{"d_model": 256, "head_dim": 32, "activation": "tanh_gelu", "positions": "learned", "attn_scale": 0.177, "init": "normal", "init_mimetic": 0.5, "optimizer": "muon_variant", "lr_head": 0.00399, "warmup_steps": 200, "decay_shape": "linear", "batch_tokens": 32768, "steps": 5256, "dataset": "wikipedia_en"}
MLP neurons of a small language model. Each row is named by its layer, matrix (down: output weights) and neuron, and shows model dimensions 32-95. Each number is 128 + 24 x the weight over its row's rms, rounded and kept within 0 to 255.
After each neuron's rows, "fires before" lists the tokens most often just after its 100 highest values on Wikipedia text that the model never trained on.

L3.down884 [121 110 170  97 174 142 156  88 153 169 133 128 120 128 131 107 146 150 129 130 131 102 103 135 132 186 122 151 118  93 111 139 139 130 143 164 101 138 108 136 150  93  93  73 160 110  87 132 143 102 126  84  86 135 148 140  98 110 158 121 162 112 112 133]
fires before: " ", "0", "3", "2", "1", "5"

L7.down24 [126 137 103 166 115 105 113 131 105 145 101 136 129 151 152 189 157 136 162 116 160 134  78 152 189 153 147 141 142 118 183  96 118 136 116  88 160 115 125 112 132 128 144 117 161 155  97 110 162 119 155  99 141 151 118 147 160 115 132 168 132 138 148  95]
fires before: "9", "6", "8"

L10.down387 [103 104 131 153 144  92 112 118 104 140 100 138  97 143 129 136 141 131 104 106  95 152 120 139 115 151 143  94 108 164  93 123 157 148 157 125 127 133 133  88 138 151 125 144 153 108 116 132 137 138 138 171  98 130 149 127 114 113 153 134  96 143 134  93]
fires before: "1", "2", "7", "3", "8", "9"

L3.down675 [122 153 146 112 118 170 163  84 127 108 100 110  93 116 146 161 116 111 110 114 151  84 150 135 139 191 115 140 169 125 153 118 132 125  98 147 123 126 158  99 112 143  58 147  74 118 150 161 145 139 141 162  82 142 102 117 129 156 124 130 129 148 139  76]
fires before: "\n", "s"

L5.down294 [137 149 104 100  99 133 159 109 119 120 134 133 116  99 164  93 117 116 130 113 114 104 133 134 162  71 115 131 106 161 117 133  96 161 121 117 138 148  75 143 147 149  89 115 141 133 128 111 141 117 111 131 106 121  93 153 146 119 114 126 116 123 178 131]
fires before: "\n", "|", "-"

L10.down658 [107  60 133 138 117  94 119 111  81 136 122 111 144 134 138 107 134 146  59 137 115 117 151 142 116 139 100 155 105 132 117 125 135 104 143 125 136 138 129 132 109 168 141  89  88 120 150 127 156  94 129 157 157  83 181 122 157 142 123 120 134 179 120 112]
fires before: "2", "3", "4", "7"

L10.down278 [157 121 145 108 117 125 136 103  85 113 156 120 138 105 128 152 139 126 144 132 136 177 130 128 143 142 127 115 157 149 124 128 144 142 190 147 162 144 120 191 122 123 118 125 118 116  97 135 112 146  87 173 132 192 121 121 135 104 113 109  95 128 132  38]
fires before: "1", "2", "5", " |", "0", "3"

L10.down553 [146 121 109 142 104 127 125 100  96 121 125 149 156 123 122 118  69 116 120  93 124 132 132 138 138 129 139  98 105  92 130 147 129 147 138 136 140 115 119 139 150 102 110 142 100 143 126  76 147 104 118  77 101 141 112 128 146 137 142 108  93  86 174 145]
fires before: "1", "2", "0"

L10.down42 [144 210 133 126 156  98 128 126  98 146 139 174 108 124 144 116 120 127 106  89 105 137 147 107  64 162 126  79 161 119 115 185 116  94 117 124 123 150 160 113 110 100 113 117 120 160 123 138 167 170 179 138 123 174 123 146 164 122 124 122 126 156 132 145]
fires before: "4", "9", "5", "8", "th", "2"

L5.down389 [140 108  65 134 148 106 116 111 116 157 140 131 123  91 140  98 140 102 134 125 109 146 136 121 118 165 139 138 114 126 103 139 161 130 130 115  99 142 156 150 137 135 108  99  96 172 112 118 120 112 129 137 106 118 112 118  62 181 151 116  85  91 118  89]
fires before: "0", "2", "9", "1", "3", "ime"

L8.down786 [101 161 127 115 122 105 134 125 129 123 128 150 141 112 150 138 112 134 135 167  96 121 160 142 103 157 126 117 148 161 112 118 172 150  80 133 113 106  97 148 154 105 136 126  89 106 161  89 127 118 160 128 167 115 154 127 155 132 124 128 122 113 182 229]
fires before: "-", "\n", " "

L3.down577 [150  89 112 121 165 155  99 138 151 132 100 141 120  81 147 158  73 118  97 149 150  88 124 144 138 111  85 100 164 111 139 137 128 116 175 164 111 158 167 135 115 110 105 109 126 130 142 136 124 112 118 119  90 139 112 136 114 119 104 148 122 144 107 154]
fires before: ".", "0", "9", ")", "1", " m"

L7.down268 [128 132 179  96 137 126 122 122 160 104 116 134 136  83 170 162  90 125  83 159 164 140 137 104 131 131 131 104 157  78 124 113 130  89  97 117 120 132 113 128 142 111 163 101  91 154 136  93  74 167 144 112 104 102  98 152 118 110 140 120  70 141 156 171]
fires before: "1", "0", "2", " York"

L3.down961 [134 144 149 138 150 125 151 121 138 153 154  90 163 153 129 151 114 137 124 148 130 114 108 142 152 141 116 119 144 129 144 140 162 139 108 104  84 133 137 109 153  84 120 114 128 133 124 164 142 129 158 110 149 142 117 127  79  89 131 161 115 116 126 118]
fires before: " ", " the", "1"

L10.down89 [139 176 162 141 142 124  81  93 147  87 102 162  93 139 122 124 169 119 135 125  99 138 116 105 118 162 136 129 133 128 126 140 140 173 126 125 120 138 120 123 166 146 109 117 169 120 143 142 128 127 125 148 102 115 108 121 112 134 120 149 138 157 124  91]
fires before: "1", "2", "3", "4", "5", "7"

L6.down665 [119 102 126 140  92 143 177 129 145 140 126  83 142  99 105  91 159  82 142 120 101 119 131 102 134 143 141 113 127 126 129 110 139 124 119  99 121 177  83  92 110  79  83 150  87 143 149 137 144 147 143 127 192 101 117 146 103 153 167 176 122 120 143 107]
fires before: "1", "2", "0"

L10.down208 [148 131 142 154 126  88 152 105 119 143 112 128 113 132 132 130 150 126 133 146 129 159  82 106 105 109 128 123 103 148 121 146 125 130 125  92 125 119 133  99 160 130 151 149 115 146 109 130 119 162 130 154 103 137 107 131 130  84 133 129 159  96 158 145]
fires before: " "

L7.down355 [157 126 129 107 151 150 141 140  89 146 174 175 131 166 107 157 105 110 127 142 163 139 129  98 168 148 155 138 118 148 139 131 118 175  83 136  53 123 153 139 146 101 103 139 155 110 121 142 150 135 129 137 132 139 120 103  92 123 129 121 156 142 106 195]
fires before: "1", " the", "2", " a"

L3.down734 [169 155 119 131 131 107 139 116 121 161 121 143 130 112 143 126 181 163 163  95  99 163 136 110 123 161 115 138 118 127 127 167 131 126  93 123  96 138 139 126 173 102 118 131 138 143 112  83  82 130 142 152 132 110 167 112 126 151 134 110 125 124 128  66]
fires before: " |", " ", "\n"

L6.down837 [130 135 125 142 131 166  85 107 120 126 137 117 132 176  73 105 113 102  89 113 118 114 153  77  98 147 110 181 146 129 134 114 147  85 133 126 115 135 147 173 117 123  81 133 139 120 112 142 108  90 129 144 117 111 121 137 167 131  98 147  97 175  92 129]
fires before: "\n", " a", "==", " the"

L8.down864 [140 168  98 147 128 127 136 147  87  61 124 116 118 103 145 128 115 110 143 139 136 132 126  92  93 141 124 137 163 101 105 128 138 112 160 155 137 150 128  94 147 122 130 101 107 129 132 115  99 145 102 112 117 139 154 133 157 100 160 126  62 142 129 134]
fires before: "1", "2", " \"", "3", "0"

L10.down223 [132 131 151 161 147 137 109  79 145 117  90 139 125 140 121 122 109 129 119 145 158 133 127  95 121 147 141 150 160 138 124 148  76 153 136 145 140 129 143 134 122 128 136 126 120 131 136 153 112  93 140 136 121 124 128 109 117  70 131 150 175  92 148 197]
fires before: " ", " in", " on"

L6.down896 [131 138 116 112 123 151 119 133 121 130 127 147 111 125 158 137 102 109 136 152 161 192 142  69 111 126 157  84 122 143 134 128 127 181 158  85 131 140 135 134 148 100 115 130 146  77 124 104 122 152 145 130 102 133 121 176 116 127 193 181  98  99 174 189]
fires before: "==", "In", "The", "===", "On", "D"

L6.down628 [143 153 134 147 127 147  95 137 124  91 159 105 123 119 128 165 179 107 127 119 124 155 122 150 145 132 158 117 149 115  99 125 120 118  84  65 132 107  81 149  90 125 114 122 145 148 127 128 136 148 129  83 121 133  98 122 105 116 160 156 105 206 194 115]
fires before: " |", "1", "\n", "3", "6"

L10.down933 [119 148 119 111 139 160 125 134 116 138 122 128 141 141 166 119 117 119 132 118  75  92 142 142 120  97  98 154 128 143 110 121 118 141 151 147 117 149 107 122 130 135 131 126 152 122  97 105 146 116 174  97  68 146 113 159 132 118 148 128 171 176 131 130]
fires before: "\n"

L6.down358 [127 101 159 162 155 135 128  87 152 106 105 161 115 142 125 137 123 117 128 108 124 144 115 137 118 162 103 124 153 154 172 106 120 107 128 126 137  91 162 127 106 147  75 111 138 131 101 108 181 126 134 166 134 134 106 126 154 111 104 116 124 103  80 110]
fires before: "1", "9", "2", "8", " ", "7"

L3.down633 [115 121  85 138 155 181 128 112  78 139 132 138 143 150 124  93 113 141 147 156 120 164 135 108 144 129 128 186 149 122 137 160 124 110 139 121 104 116 119 128 114 165 102 120 102 101 109 151 105 106 116 116 115 131 136 111 168 136  97 103 142 118  93 153]
fires before: " a", " an", " (", "\n", "born", " "

L10.down271 [144 165 150 159 151 156 116 125 116 144  99 130 129 120 124 137  94 107 141 130 156 129 131 122 121 142  95 129 109 114 100 117 100 144 133 137 138 121 144  96  97 138 134 122 138 130 107 107 132 183 143 149 103 171 149  90 112 144 120 139 182 121 134 117]
fires before: "0"

L5.down630 [132 100  89 162 116 130 123 105 149 115 106 131 126  81 103 125 151 133 117 108 115 119 154 102 144 108 148 127 101 147 153 125 100 176 117 109 150 135  59 129 122 135  90 115 125 143 126 142 152 104 128 141  85 102  85 138 158  90 167 118 105 120 178 139]
fires before: "|", "\n"

L8.down625 [ 67 110 202 130 147 145 126 100 148  93 118 128 156 128 127 133 161 148 141 113 129 113 179 119 108 153 138 107 147 117 122 139 113 131 105 149 127 144 153 114 139 116 130 171  73 124 110 144 133 151 143 117 144 117 142 141 132 119 122 134 108 187 118 139]
fires before: "\n", "1", "o", ","

L3.down335 [152 167 124 167 136 102 150 124 125 128 111 136 159 170 123 190 125 101 123 103 112 150 162 114 123 119 141 169 140 103 133 125 118 153 137 114 121 109 153 126 127 146 118 102 112 122 104 147  91 145  84 138 164  86 136 148 146 122 149 105 180 145 168 137]
fires before: "\n", " ", " |", " G", " P"

L5.down206 [140 123 101  97 154 137 138 122 128 157 159 131 142 149  99 112  82 133  85  91 131 127 133 152  98 167 101 129 133 124 123 130 115 140 129 132  87 105 130 116 115 129 113  88 121 138 133 113 148 140 131  95 130 152  94 122 144 116 106 126  91 137 137 102]
fires before: "0", "9", "1", "2", "8"

L8.down94 [122 127 160 127 122 108 139 162 128 117 175 155 125 144 158 148 135 161 131 155 108 123 132  90 121 114  96 100 149  83 111 122 131 114  87 118 133 112  81 116 159 121 135 106 175 141  96 147 139  93 116 108 150 132 126 119 145 111 128 125 114 133 183 184]
fires before: "\n"

L7.down372 [141 130 138  85 129  67  96 141 123 116 149 129 131 149 124 155 146 104 120 160  98 106 119 149 144 121 116 121 143 135  99  87 154 136 135 200 146 111 121 116 138 156  89 126 122 118 183 145 157 124 140 122 117 146  98 193 198 128 127 119 169 139 118  98]
fires before: " |", "1", "4", "2", "7", "O"

L5.down188 [111 123 101 139 106 175 119 159 138 115  81 104 134 133 152 141  97 147 115 125 129 150  91 129 126 110 121 146 132 152  97 118 140  97 112 113 144 117 110 110 124 145 154 127 131 120 128 116 115 133 153 166  91 131 125 137 109 122 115 113  89 159  96 113]
fires before: "1", "2", " time", "ir"

L7.down777 [126 121 190  99  72 150 107 161  93 152 102 160 106 132 130 139 138  79 148 128 146 147 118 176 110 158 138 153 131 151 126 135 127 125 143 121 164  85 129 161 131 147  99 149 109 137 156  80 142 129 141 124  98 108  99 116 137 130 184  98 119 133 122 132]
fires before: "4", "0", "8", "5", "2", "9"

L5.down543 [160 119 130 102 197 106 111 131 113 111 166 184 139 163 130  92 123  97 151 145 125 185 104 145 110  82 163 179 132 113  98  92 132 132 154 109  82 137 103 127 112 167  81 100 141 143 159  79 131 118 136 116 204 121 116 162 130 103 118 119 128 105 103 111]
fires before: " |", "%", ".", " (", " ."

L10.down58 [139 141 120 155 137 157  78 117  99 116 147 170  99 148 109 100 152 126 117 144  93 137 150 159 112 171 144 158 165 145 134  85 129 186 127 105 142 154 133 116 136 157  92 139 178 140 101  95 185 104 113 118 105 145  96 122 150  97 155 133 105  95  95 104]
fires before: "1", "4", "2", " |", "3", "5"

L3.down955 [125 115 109 153 116 165 121 191  89 132  89 130 133 133 164 149 140 122 148 153 122 165 166  98 127 101 138 131  97 152 135 159 140 146 148 118 132 163 135 131 128 124 131 126 130 106 137 138  90 137 117 143 118 100 133 156 134 151  96  89 143 105 180 149]
fires before: " ", "\n"

L7.down913 [152 120 101 129 154 164 131 108 152 105  93 103 138 121 101 105 147 127 119  88 146 158 123 160  98 172 103 142 152 118 130 117 128 111 110 161 128 107 125 110 149 148  95 130  96 137 111 124 123 117 162 108 108 119 147 132 100 137  99 102  94 117  95 116]
fires before: "2", "1", "0", " "

L8.down28 [173 127 182 117 116 136 138 122  98  87 162 146 135 160 150 122 111  80 154 121 133  79 106 143 137 148 100  97 131 133 114 126 113 105 129 112 139 137 141 153 123 122 144 144 118 112 132 155 136 103 141 129  67 152 124 137 121 134  75 109 114 136 178 141]
fires before: "0", "\n"

L10.down478 [111 164 141 164 170 121 106 126 147 127 149 172 110 157 148 137  98 112 124  86 136 158 133 158 160 168 135 134 127 147 134 124 110 137 102 143 144 153 143  83 140 137 125 133 138 126 127 132 113 156 180  94 101 131  75 141 105 147 107 136 129 112 170 168]
fires before: "0", "1"

L5.down617 [132 116 154 110 146 146 109 110 110 106  83 169 131 150 127 133 147  92 161 134 117 178 130 148 146  88  94 124 100 117 160 151 147 102 166 114 135 120 124 150 155 130 115 144 104 175 130  87 137 136 173 117 150 121 115 158 116 111 141 139 117 139  78 100]
fires before: "\n", " |", "8"

L7.down366 [108 149 113 170  94 135 149 134 121 138  98 139 162 107 139 122 102 117 129 127 149 148 129 166 105 121  81 118 146 126 132  75 156 141  66  87 143 152 148 140 124 140 127 129 134 117 130 133 105 103 112 125 132 110 136 152 160 141 115 149  98 150 107 125]
fires before: "1", "0", "2", "9", "7", "8"

L8.down850 [127 129 130 140 116 127  97 133 106  95  72 134 116  80 160 170 107 147 110 119 139  98 131 123 150 104 121 117 144 146 112 130 145 130  86 128 113 101  88 105 152 109  87 150 118 128 117 147 130  85 138 149 140 141 109  73 118 119 111 111  73 122 165 193]
fires before: "-", "\n"

L10.down784 [112 160 139 101 121 163 128 127 154 178 125 152 135 121 117 129 133 105 138 120 130 129 139 110 122 143 119 146 111 117 125  88  96 166  85 162 148 120 128 146 127  79 111 126 158 185 110 104 105 170 114 162 113 138 127  92  96 147 121 159 133 110 147 168]
fires before: " the", "ed", " a", "ing", " to"

L5.down228 [107 177  97 141 139 102 170 101 128 144 130 103 121  90 156  91 153 118 141 154 101 109 153 136 124 149 122  72 137 110 133 136 110 140  95 140 123 127 101 127 124 103  96 137 139 136 143 130 135 133 119 105 138 131  96 114 124 106  94 161  89 122 165 166]
fires before: ".", " |", ",", "\n", " "

L6.down932 [128 106 142 143 186 123  98 138 154 142 122 131  89 156 125 159 136 150 136 138 132 103 154  84  99 148 146  78 114 108 139 134 140 107 107 105 132 112  79 171 142 146  98 151 164 165 161 123 119  98 152  99 151 116 156 119 137 158 129 137  93 106 142 153]
fires before: "\n"

L8.down1017 [128 163 154 164 135 108 124 129 113 116  81 114 138 104 172 127 131 146  95 138 154 100 127 117  93 126 126 195 169 140 117  86 161  75 141 134 119 101  80  94 125 129 120 115 136 118 115 117 147 100 113 132  76 149  94 110  91 101 125 114 104 132 115 145]
fires before: "9", "1", "0", "2", "8"

L7.down759 [154 132  64 157  94 139 129 118 168 107  99 167 160 144  87  92 128 132 134 119 118 141 104 168 151 159 120 127 122 125  90 139 129 140 119 105 111 108 149 119 119 137 103 167 107 105 122  86 120 105 105 124 113 107 160 112 136 135 183 133 138 119 126 114]
fires before: " ", "\n", " century", " Go"

L3.down419 [125 123 137 136 152 170 115 103 140 132  99 111 147 143 100 142 142  97 130 144 126  88 123 116 122 164 126 129 128 169 134 141 137 159 131 147  99 105 141 145  85 117  89 151 137 140 120 161 141 103 129 105 151 123 175 144 115 148 134 129  83 100  93 139]
fires before: " ", "5", "2", "1", "4", "8"

L6.down815 [151 132 173  96 111  97 126 127 171 153 146 143 137 120  96 129 161  97  98  99 143 124 124 115 137 135 148 105  91 130 138 163  95 126 121 168 149 160 129 110 163 150  98 159 142 145 190  95 155 146 168 158 126 130  92 120 147 150 125 113 177 131 116 106]
fires before: " ", "0", "1", "2", "4"

L10.down142 [153 142 122 141  96 123 101  99 131 122 144 117 127 147 129 119 110 150 113 167  95 167 136 149 137 179 130  89 113 116 102 120 153  89 137 107 130 134 144 123 172 148 110 116  90 132 108 123 130 135  73 118 139 150 119 163 135 115 126 138 120 152 115  69]
fires before: "2", "1", "0", "side", "3"

L7.down137 [ 89 140 127 152 107 114 113 117 121 125 168 125 109 116 150 157  74 133 101 156 110 118 135  85 133 141 105 113 101 111 138 123 129 125 106 135 142 112  86 138 146 123 130 101 159 135 119 129 151 103 119 111 159 132 126 182 107 139 153 138 149 129 133 126]
fires before: "==", "\n", "In", "===", "The"

L7.down356 [135 119 110 168 104  99 159 123 126 116 167 113 154 154 142  89 138 145 141 146 150 181 150 154 100 123  90 154 165  68 109 103 131 120 135 152 154 135 154 147 127 167 114 124 138  91 135 155 164 111 117 102 143 137 140 127 146 142 136 142  90 159 141 164]
fires before: "1", "0", "2", "3", "4"

L3.down759 [121 130 123 142 122 106 128 130 112 142 112 133 115 148 115 140 157 125  94 141 148 135 136 115 104 117 156 161 128  99 149 175 100 163 139 141  93 134 128 129 138 144  95 157  92  88 106 106 103 142 114 136 159 125 109 113 115 150 140 112 125  99 179 146]
fires before: " ", "\n", " +", " −"

L8.down739 [102 140 141  91 136 141 134 124 126  88 121 104  99 118 154 119  89 156 159 124  54 138  83 135 128 119 134 180 112 105 164 129 155  91 124 145 103  86 130 105 128 130  90  91 126 149 107 104 132 167 112 164  83 153 158 125 175 141 100 136 127 145 147 108]
fires before: "\n", ":", " ", ";"

L7.down471 [129 116 114 104 145 118 181 131 155 109 119 143 134  96 129 138 151 157  92 109 128 118 157 165 101 164 145 158 143 103 146 152  86 137 142 103 130 116 166 134 106 153 121 138 127 138 101 131 187 126 181 119 120 130 119 107 103  87 123 121 146 125 105 129]
fires before: "1", "2", "9", "0", "8", "ion"

L8.down162 [108 146 115 120 102 107 158  94 121 104 124 107 102  91 132  98 104 123 145 126 138 112 159  86 143 132 121 135 139 109 105 126 139 115 123 121 138 150  84 116 163 135 123 127 167 161 149 109 133 127 173 153 172 103  85 142 151 118 168 108  97 159 148 134]
fires before: "\n", " ", " are"

L8.down894 [176 155  99 109 124 133 146 125 104 136 168 103 158 122 147 103 126  88 136 101 119 121  94 158 111 109  95 150 167 104 108 102 126  94 126 126 124 124  99 134 152 125 150 107 142 122 174 104 175  86 110 135 148 146  98 164  90  97 138 125 139 149 103 102]
fires before: " |", "|---|---|---|---|---|", "|---|---|---|", "1"

L3.down83 [ 92 137 107 121 147 154 149 129 149 166 128  72 108 113 174 161 140 148 186 110 124 133 119 122 134  96 117 152 136 140 120  88 156 158 120 109  95 140 151 151 149 122 164 144 118 111 150 141 137 130 125 122 117  74 168 140 130 121  92 107 131 115 123 133]
fires before: "9", " |", "8", "0", "4", "5"

L5.down720 [113 107 129 144 171  92 145 107 138 106 148  36 120 131 150 130 160 113  97  93 170 132 110 147 138 139 113 120 167 122 151 133 129 115 138 139 116 149 115 107 178  67 151 121 142 116 160 127 129 116 129 130  53 156 115 130 105 149 145 158 132 124 107 165]
fires before: "1", "2", "9", " ", "ists"

L7.down868 [128 114  87 140 116 124 120 107 168 111 127 144 143  90 146 157 122 148 149 134 115 164 162 127 111 135 137 105 113 146 114 110 124 137 130 108 146 117 121 123 191 150 114 139 162 118 108  95 147 121 158 140 125 133 120 136  93 104 167 129 108 126 161 114]
fires before: "==", "===", "The", "In", "H", "On"

L10.down745 [126 128  79 147 115  89 120 156 104 144 100 161 115 137 131 125 112 119 156 140 129 126 106 176 118 158 135 137 137 151 159 144 128 141 111 122 174 145  74 165 142 104 149 128 156 127 163  78 105 171 131  79 134 134 124 123 106 143  92 113 100 138 149 161]
fires before: "-", "\n", "″", " "

L6.down29 [192 117 135 179 131 125 161  80 133 139 116 163 128 112 141 154 106 104 152 133 131 155 101 106 111 170 164 118 144 117 147 129 151 151 110 115 105 161 107 148 157 123  95 124 144 162 100 114 130 106  80 178 120 110 123 143  78 102 138 114  96 117 123 134]
fires before: "5", "2", "0", "6", " ", "9"

L8.down551 [161 125 124 107 120 124 142 146 108 169 116  79 169  86 117 117  95 108 159  73 148 130  83 104 117 107  77 131 165 127 134 129 156 113  72 154 146 140 159 162 108 117 153 140 145 140 126 164 139 105  88 133 107 109 134 145 135 117 110 111 145 152 118 116]
fires before: "0", "1", "2", "4"

L8.down16 [126 143 115 145  82 135 106 114 149  84 104 122 115 144 115 136 152 138 175 116 137 124 103 152 110 132 107 141 109 169 129 172  98 168 126 156 130 163 179 111 158 132 111  95 121 152 117 119 159 140 149 112  92 115 159 130 138 142  88 153 132 156 133 112]
fires before: "7", "0", "6", "5", "8", "4"

L5.down567 [107 124 114 142 149  64 138 122 132 138 104 107 130 112 163 143  99 145 144 115 120 144 149  75 114  89 168 151 127 127 121 117 146 158 107 136 116 125 105 124 169 130 142 137 140 140 101 131 152 135 129 111 127 162 159 115 139 119 113 130 117 130 129 106]
fires before: "8", "9", "7", "4", "3"

L7.down404 [121 136 106 156  99 139 142 127 130 125 153 136 158 142 125 134 115 131 126 145 114 133 158 119 142 127 130 119 122 130 134 138 162 130 138 107 107 121 116 126 107 116 153 172 113 130 128 126 108 133 148 145 100 144  94 117 113 116 197 138 107 109 157 130]
fires before: "==", "===", "In", "The"

L10.down129 [118 133 107 144  85 129 113  96 115 145  91  83 144 132 106 154 142 160 122 105  98 148  76  95 125  75 131 126 155 140 118 135 139 120 135 103  90 151 185 120 141 125 116 107 130 115 156 119 145 162 140 142 126  88 105 103 153 126 126 119 138 160 111 124]
fires before: "6", "2", "1", "9", "3", "5"

L8.down112 [119 123 129  97 126 107 119 149  76 159 179 140 150  91 133 134 121 133 113 144 101 127 128 124 155 137 114 101 128  99  82 111 135 102 108  92 159 172 145 137 102 164 141  98 121 170 140 113 191 135 138 144 169 119 101 104 158 130 144 113 106 133 132 132]
fires before: "1", "2"

L10.down341 [126 153  99 140 135 113 128 117 145 148 118 157 108 133 156 130 144 104 116 125 123 127 122  67 161 131  91 146 136 136 160 114 159 113 158 131 126 112 130 107  87 133  89 110 117 117 138 142  80 169 121 149  92 123  92 156 109 162 160 142 131 142 106  63]
fires before: "\n"

L6.down59 [142  92 124 147 126 128 146 113 158 114 100 140 175 154 139 132 111 143 135  78 157 138 133 144 124 172 116  95 166 134 121 145 131 181 129 134 115  87 112 142 167 133 133 140 103 128 141 129  93 134 106 141 162 134 149 100 105 104 128 131 104 124 119 108]
fires before: " ", "x", "lected"

L10.down253 [118 110 122 133 120  88 122  91 154 135 119 141 129 107 158 113 145 146 118 158 118 124 147 138 114 128 118 148 149 148 128 112 149 124 126 128 123 148 119 118 115 111 113 125 119 184  84 138 117 136 134 130 138 128 102 151  98 156 154 131 114 167 115 117]
fires before: "1", "2", "port"

L10.down357 [170 107 130 100 133 103 113 160 120 120 101 146 112 111 114 142 152 160 122  80 155 159  99 131 150 167  90 102 127 106 138 149 117 105 162 120 127 110  91 133 134 152 115 105 100 144  64  91 173 157 139 129 141 129 158 121 143 103 125 128 156 161 110  52]
fires before: "3", "2", "4", "7", "9", "8"

L7.down29 [149 142 110 111 138  83 135 145 168 123 163  74 114 119 143 166 112 145 130 126 131 134 120 159 135 145 164 139 151 112 116 124 134 162 130 141 151 143 147  83 142 114 115 115 146 136 138 111 117 118 145 137 129 122 138  86 154 133 111 124 163 172  85 128]
fires before: "1", "0", "2", "9", "8", "6"

L5.down24 [111 127 116 140 157 104 115  83 109  85  97 129 128 137 110 109 124  90 145 141 115 180 111 180 123 127 111 133 119 118 146 153 129 192 146 118 125 162 136 142 164 125  82 121 123 149 111 100 110 120 135 172 139  95 107 116 136 143 119  98 136  96 161 113]
fires before: "\n", " |", "1", " ", "2", "4"

L10.down421 [112 154 141 144 122 146 165 162 142 142 102 128 130 111 114 146 134 132 143 162  90 149 123 128 137 120 153 100 161 139 165 146 126 125  94 115  88 157  96  97  98 151 111  98 100 114 159 136 137 132 144 135 129 108 105 115 178 118 127 100 111 106 158 200]
fires before: "-", "\n", " "

L10.down124 [157 105 180 184 120 133 107 122 130 133 126 137 149 106 153 124 138  97 134 148 141 102 103  76 131 129 117 101 159  96 141 117 121 117 107 128 187  96 119 133 167 177  89 125 129 153 115 127 138 175 170 100 127 139 124 112 104  94 115 117  93 123 129 254]
fires before: ".", "\n", ",", " and"

L8.down990 [167 125 135 161 141 146  90  95 133 132 170  95 144 124 135 123 130 154 166 124 153 135 123 128 121 134 132 120 140 107 103 109  80 190 112 123 137 134 103 133 133 130 119 122 122 102 144 151 145 135 129 179 133 130 122 134 104 110 132 138 176 129 133 115]
fires before: " ", " the"